{"n_head": 12, "qk_norm": true, "optimizer": "adamw", "schedule": "wsd", "decay_fraction": 0.843, "dataset": "wikipedia_en"}
MLP neurons of a small language model. Each row is named by its layer, matrix (down: output weights) and neuron, and shows model dimensions 96-223. Each number is 500 + 50 x the weight over its row's rms, rounded and kept within 0 to 999. Numbers have three digits each. A neuron's up and down rows have the sign that makes its largest values positive.
After each neuron's rows, "fires before" lists the tokens most often just after its 100 highest values on Wikipedia text that the model never trained on.

L2.down1042:480529485486522520518510523540561452549501460394491529547420509509526503525544498529498527399526536433490471501462493477456414492526463549517502487503532487464635601507464522492530543569442497561530487516521498407534476430396521443491428594492492431548414397576518491565507424521502404592518586513490541461416532535546502520527493412496535447498487551477402457494495472573471474474488
fires before: "\n", " |", " is", " (B"

L2.down694:442587565541508479515407451557482567529502516513543612423576478512480513542497550551597623497448557517442478488436444497600445523505456467551559435565484518474544587445485500432528514436483531417635472517458534532473477511576529530529556525487498401537561455487460493519432555526500546540394542523387501470494547509463554479433593521536476505453427385593449426452532452475533455570467
fires before: "\n", " ", " G.", " \"A"

L3.down552:491539569554478495535525440446492490478543548478518535531481584561505506454561523575499529459506502505488676541486485588430507452481504497534400512441464537476498555507475497516522487523516556530454520497484382556467446468539557484508517518452498455448577585497461491600485478596491548466461539485423540520500446557508481462544503436472429498501459488514450485536486431598503431468488
fires before: "\n", "-", " ", " Won"

L3.down199:484522392441478541449508303552599442439456462483476422531580478499414450499513615518472562508557474503441539565483551569478490460500552417583433460550557529472558543510478581497439515490494466542502463505417436506450471490465535465570429576501496499446534575482481621468516539515524555533451542461431499516520495527593539529495464531524447501431482483462442582511503507435479555548532
fires before: "\n", " ", " ^{[", " Mexico"

L2.down674:446552474451440535439449522441481477488466556478498514535484434610505458581435519481529491464501477467477575512507487532519506438491471478531536448454554405393637532376516573466440558450391522487487523527489503515558518447475495380552553569540474477462531482567569605419496551501536522472491448452522510596441549457521593437409467488522401508491614571508589591500495526479429509528513
fires before: "\n", " ", " —"

L6.down297:525440518514539445472487498444467526535533490486588532532485492517488496475484460487441455505529547537448910519528502517494508480503521510432503505534515602455542502499540510946439487501508461459458508538502561510461493444532557547540488490547571510498480547519566466464452506473482450502513514435502488514469489473456498480541513517483533508451469475417485507456528579541485522518481
fires before: "\n"

L7.down388:473526544425452470440537522416443547426411513496474498503490560508560382529491491491453592622531545576559497430500522473454518505510394495544419509412505535453516427517427589476440501505523544565565566431524458560532615382541493391537524472539439424511438619491542531531478562561459546430517507475472466529461480541468549492477542450536557461565465440507472542538467421530281481495560
fires before: " |", ")", "==="

L3.down461:516488521542477489463458570495445533529445584514564508479497549526495477577451472548434420592490451523580445557470557484508581482490438494459479481458460452489539527581534486390569549437480590457650507482624451452456606477389498530554578488427552442446462509462442446490502577467485497485407471558443471514462438499421450594511555511447560525454477579564601569510469423447444562531542
fires before: "\n", " the", " |"

L2.down1124:489508475484549542469495480582617379481538473465528520518498484565425477534525514553481584469549544487421577471560426422548422493578420521476544521488460480528521498507529439511576480508486488523568534534470548621479370511550456501574514512505504512539594445465514512554530514525545582561503510472473484499463491404547472445524512409437403531455515559532479442451457511528583578521495
fires before: "\n", " ", " 5:", " L"

L3.down205:496456543546494455454544482496534519486564554427502575499557500505550495397465469509460538452461481521486568532550541524410467537403426479405519491472497552544512551514517487752568464463428530474486526578621438534555403564468510512533553484472492523455534488456443453470531426529516527506485478505479569553467527603487485530513472497376426448462439541533512535493574526559551463407503
fires before: "-", "\n"

L6.down1509:515505494537539553496517446542522525359465475541539448534334490467504473510629448505414466440451469535552382366528481484486545566492571544450530385508450418538450509391545477493508518505520450548461504492440540503542361559540568548457478450541476509486517499504518421494456485475487408573431561498535412446480504458554480601592581589540488513517442586516566477546482531451488476512510
fires before: " |"

L7.down1407:555568495502533427498547442515496627461428509509544517426631588455604502535576492527503425453432578575439540406567506391529421533511566541441524498452494516526419524468423507453483527467295462483609522505529485487485501534575403482501512543520519504532557502579478530400492570479534508545543453455493433492546616484574543537487460502439558492440537582595530553398487446555484471483512
fires before: "\n", " Pts", " ", " 4", " 6", " 9"

L3.down667:524467513523464481467591471511454456450506560460479503485408393626456526507409532475505519457548480491522527425558522501507472560455520473566498505536513559525562604463488470548484620536481559458608568576531508455434605534482526443549449544520484532563519400445472553539551499374466557526524488527530481494537532443524442499512499500575400403532453537545422490465501499402537525407535
fires before: "\n", " 0", " Jun", " 3", " Nov"

L3.down396:550516454507418564543466522527567514536589510417494562442538521466458510445614512475606494481493447582445679568542398424503484489600531560538504439522488480409546477503462460542522484466386501474454468431411474489493492411502595454493527560405514429520470549556510536468536477503462494464451489435477482507539498499491502486565597515493508562506426517483533556425487476451479469502579
fires before: "\n", " "

L2.down662:525496566502500534431517516553501370542518501526542479560535483566461496521489522378542567440407605538499439535467554538535483499427479447537561561529551463508575487441501476602539456480531444449506559561522438525484371584554466450601627529591484435464471505436536461462513568500515466481417461540444495562433546503489461490549546539478410419434448542469502513499507557559546607507523
fires before: "\n", " ", " January", " Azerbaijani"

L3.down743:609554471565499547500484464478487537539533490572498477475526503523521435382619551557462568537521516415607428465598510489509472507512396542567553471461464550466474415432492533469543521525481531424498501556471564535453615422547576546520487478497494456575510480434511542558521481522587543427470470397513568497438547480464474512438537535474457463497493547488531453520493499450441560429509
fires before: "\n", " ", " is", " was"

L2.down1524:533490524460525522474493500540432491450503463464573520466560580517512476517509457508475613529481503470437455509558478548470389487474511481444474441494533538406456634544534504470546427456477497542526454491533503516374528486497548427558442475527500572497563459469484439448502476549524433503564532477428515388484415403540409481496497506515503499447561526521383474517451460511534498544470
fires before: "\n", " ", " 25", " JPN", " Report"

L3.down1263:520443450486519547389490530489467447461505446417463485487427603549542520518518484578497480468515510476459506414473541452480448545592537432411484500445522490534490538415449490565508439472492441495419493511527591601515408539439515465595501514510408636543512533543482644450543503443515469458483461510519584529464529455547599459455452401444514481502528550556519487465432461576389519496524
fires before: "\n", " 3", " 4", " —", " ±%"

L2.down949:495440507449541539449513517503506577512465467545487590569464430422470481451531576504495564534437514515481418443512528525566454531545495492536529589436400613502508496435469416464464559532595459549515561534481557543605436483555438416459514570478530384469478591453532519535490493579497543499511571502425397528421475484498492508572482491479579483479477536503505485454517449488574457524539
fires before: " |", " were", " had", " of", " households,"

L2.down738:503438519506458490480509521468410434521497516552512539453498468485453548464557582536549603444504453513439682545473493481482564486554515458470531528470546400521479546444471515553514461508529475510519638506487435516537510426496611500556545533422463468504550517493530449453584439509431512481542498517610500572480510520545557472537452472474497475536488440564477545445479432631439463581462
fires before: "\n", " ", " 4", " 0", " 1,", " 3"

L2.down1349:635390467509499435485477473569447498557521518502539554444518457581368516457504476535483416478463479456548555516549464583568431540489480472460494563484496534490565628450500549447464491415449449448462535504455533504390475528527440406588490504571378503491531492551472496516558506404508525465447460495474560590492481426593516450485469442416549495557474523449468542451565454407429473561578
fires before: "\n", " "

L2.down1514:522502565507442481474486487482555519503446497431493533468453463453474507479476485450534524493508500479435539518516454408508581523450548484496483598447512499608486600480602502553478556574605526527525534510446529456403405502623479545522505550537494494596575382452493498470521534461512492512475549550467598508508531484404605618555533533476363409535425478496522523454491551539446524514462
fires before: "\n", " —", " "

L7.down288:548372510532555488523483528421576490552567412531526550500560473444552562487477477514487583524390583639519591428521454532523539475485457530584477614404482518417474528513464530584436513546413554567488490527485470461542570475533507475453558497438518465431329572555487466591523421614442453586550432507544369510515503566453551433550472563545583537613584462513472522540485490526397503492480
fires before: " |"

L2.down1408:489404534506553423470490444483478454520496481459416562513525502513467453525467544426578495409551595527594533445524537491473542560524485483413532415588447460460574493482612458543510472545523476502468514474618462407484501582574439518453409542453536582536505477449422367541521562547508541463549514438503534591528531486659467503522542507506492516462433485499546531518540478534478379473480
fires before: "\n", "-", "|", "|---|---|---|---|", "|---|---|---|", "|---|---|---|---|---|"

L2.down1466:553408545473442482515594573534472456527497508547459462480490499497429517513484534544504596538494470435496541468533553513503516458470484415509553433404495533468488435433502515551481483493555511453536543502551451500439588455426516499479513551502445534601576514477560450490573533489511497482495541479562507494498443515446532477501443454489510443512451513495454504489414469448369516563519
fires before: "\n", " ", " L", " Azerbaijani"

L2.down1081:550485529513513658545521428481540476541468484438455682442564573496545499401487385561485536416569464479491538467497433397575514536517493489513381369445481456523484480447512451633634502460495588563621549506387511522502398430498493500521553482489489478507507508456459557525575418503522517594525498536461592451505574439437473486564551538449457650589462512526507530535402499495568454522490
fires before: "-", "\n", "="

L2.down716:497522527514369431475496499564518447521522476507587507491637533556374579477490400537498425508472426543517440551518461541520541455519493414488500461472478506468517507549456471477497490541409466462427469470489483477450463462499431511501519519514561505431604441436425440522528579483425492495431556577443541432542507446499509469534493425492566489523477488433567482514523514499536523538536
fires before: "\n", " "

L7.down78:489456494467564396443496545508509461391443463581385509462529496499564512529612431531569500424514548476492496512372476554529396513505530397528509637491557612427527338468506515608487419522527448540541562471498526545423595521508521531511445569486432425529425477455545546428475572589472506453444499433446434520523454517427563427448551534442517451504588455533536511520543506485469463624492
fires before: " |", "\n", " —", " since", "ation,"

L6.down218:536471436545487549477530355531446479403531498375433461420354552469523557452517474542582445485460495505579504499398485438532483593497449553479525523587536418490510459437533445550430572558486538436541520548483501461453541454489533552506471557479506510597506413443570549420511407538490443598407485483587533485520490533441558471447488480453500493494564493436563470460510553461406513560500
fires before: " |", " as", " —", "et", " on", " ISBN"

L7.down1363:539571541520508511436571517465446561475478528458573606527467490550398498499477476505514437510551540474448545445518523438484555434525447458445430441491515528480551509503522426475508481487488479456523500439479388498497597543508635483412548474475426513433514562520439434476450486515490441451398467473478527530528421502465475529535513440485544537542596506401554582565582566516432403518556
fires before: " the", " that", " his", " it", " Bell"

L2.down718:527572520507503547468527528602466420456538413513470560395483549496442508431423450507627559437497487539493504451471432496490499419484497435504499470462489488527569515472492476645504468560445468567547516566574532443609732493499528526496396508555422480606498526499485388400696445426469504522467531503519454547507571453470521464445537514481569462512494434500509550518454486554550575501602
fires before: "\n", " ", " 100.0%", " —"

L3.down125:401523571543413573557499490607512516579567447482494509521508532504506486585559480483502487414613467441494513439545441539466466524456486472529545546490406507429462497542511436481460506467477508529573497531492489458520466456475541444482481517581563388459477488430558458559517476560403481422503582564571472526466482541522494540565570580513541485542501515368508478531532447532512463430496
fires before: " |", "\n", ".2", " m)"

L2.down1143:436388595461519450499503545582497522426442515548475457470538394523526510495434513523481624448541454451592602513463529520564567495573529473472495454494564501547595533506486536570440543473448530511504529497510495474394630565506517469519413540514553465604508418562509485462594457423425432511550540519495462539426571479463486484515563500572511513501530459669486502508474479441500590479514
fires before: "\n", " ", " Azerbaijani"

L2.down1292:474586508490525486495498554480526500552509508540452428518461535470589562518537538574490531545513394486489436369505446616557466494589473497466465474547457453556501543514487500462622511503513535600534484530467447459486535483450544458389460499551502461506438459564511503565612506513526526534423514417588475497542570550432530459630552533429478447516484412561498477577479466511516499550430
fires before: "\n", " |"

L2.down756:500571434451415515510495482563450481416531460424596537544497513489486630535503476511451513566487476486625464477534418494538463548534489463583433428554573533503601438537510546519618499589587525510443486525452674471547462541545457456593547488565446392505440605493491592460582503419517513517484440498571500517404539430514495496414525463485521477437426399525489440527510513419476510545555
fires before: "\n", " ", " 1–1", " ^{["

L2.down1082:484504426528443493546419480488497455479535587467598508499431570500479468451461421377501571492498564590537511566510491555576600495552497512466466539511471529453569497407534441550539579457486564515529502516492393577537446469490577503516541484475499530420536462489507542554494652394508500521514451444361528456451426460482490561532519506463557521490416471559482528522484504550496463526518
fires before: " |", " the", " an"

L7.down160:488512481497477485575453493511491466463532493493482477493491462590468574455530446468556466549495502428541297490470601467487524595496454524440606522523504539483487566516486508403518520443496571564413610566428506490548348501530551582453477500498493501478472518511490398349506538463502581662520530469460587528505478529609437518476568453534494458549453432533537553506499517480469525532489
fires before: " |", "),"

L7.down1144:478514570502501566520508496537587438496562555558575487553459468577480517535463506520468445476486668519470415453444538456581441516584556495579529475542481424482499553524545492520508485443511538492367459501542501425525361550432542610514442535557436556461452511513514498520571505486487554530496553464528538496465570497473525453493447574555453569492502497463480520526495541526518570507498
fires before: " |"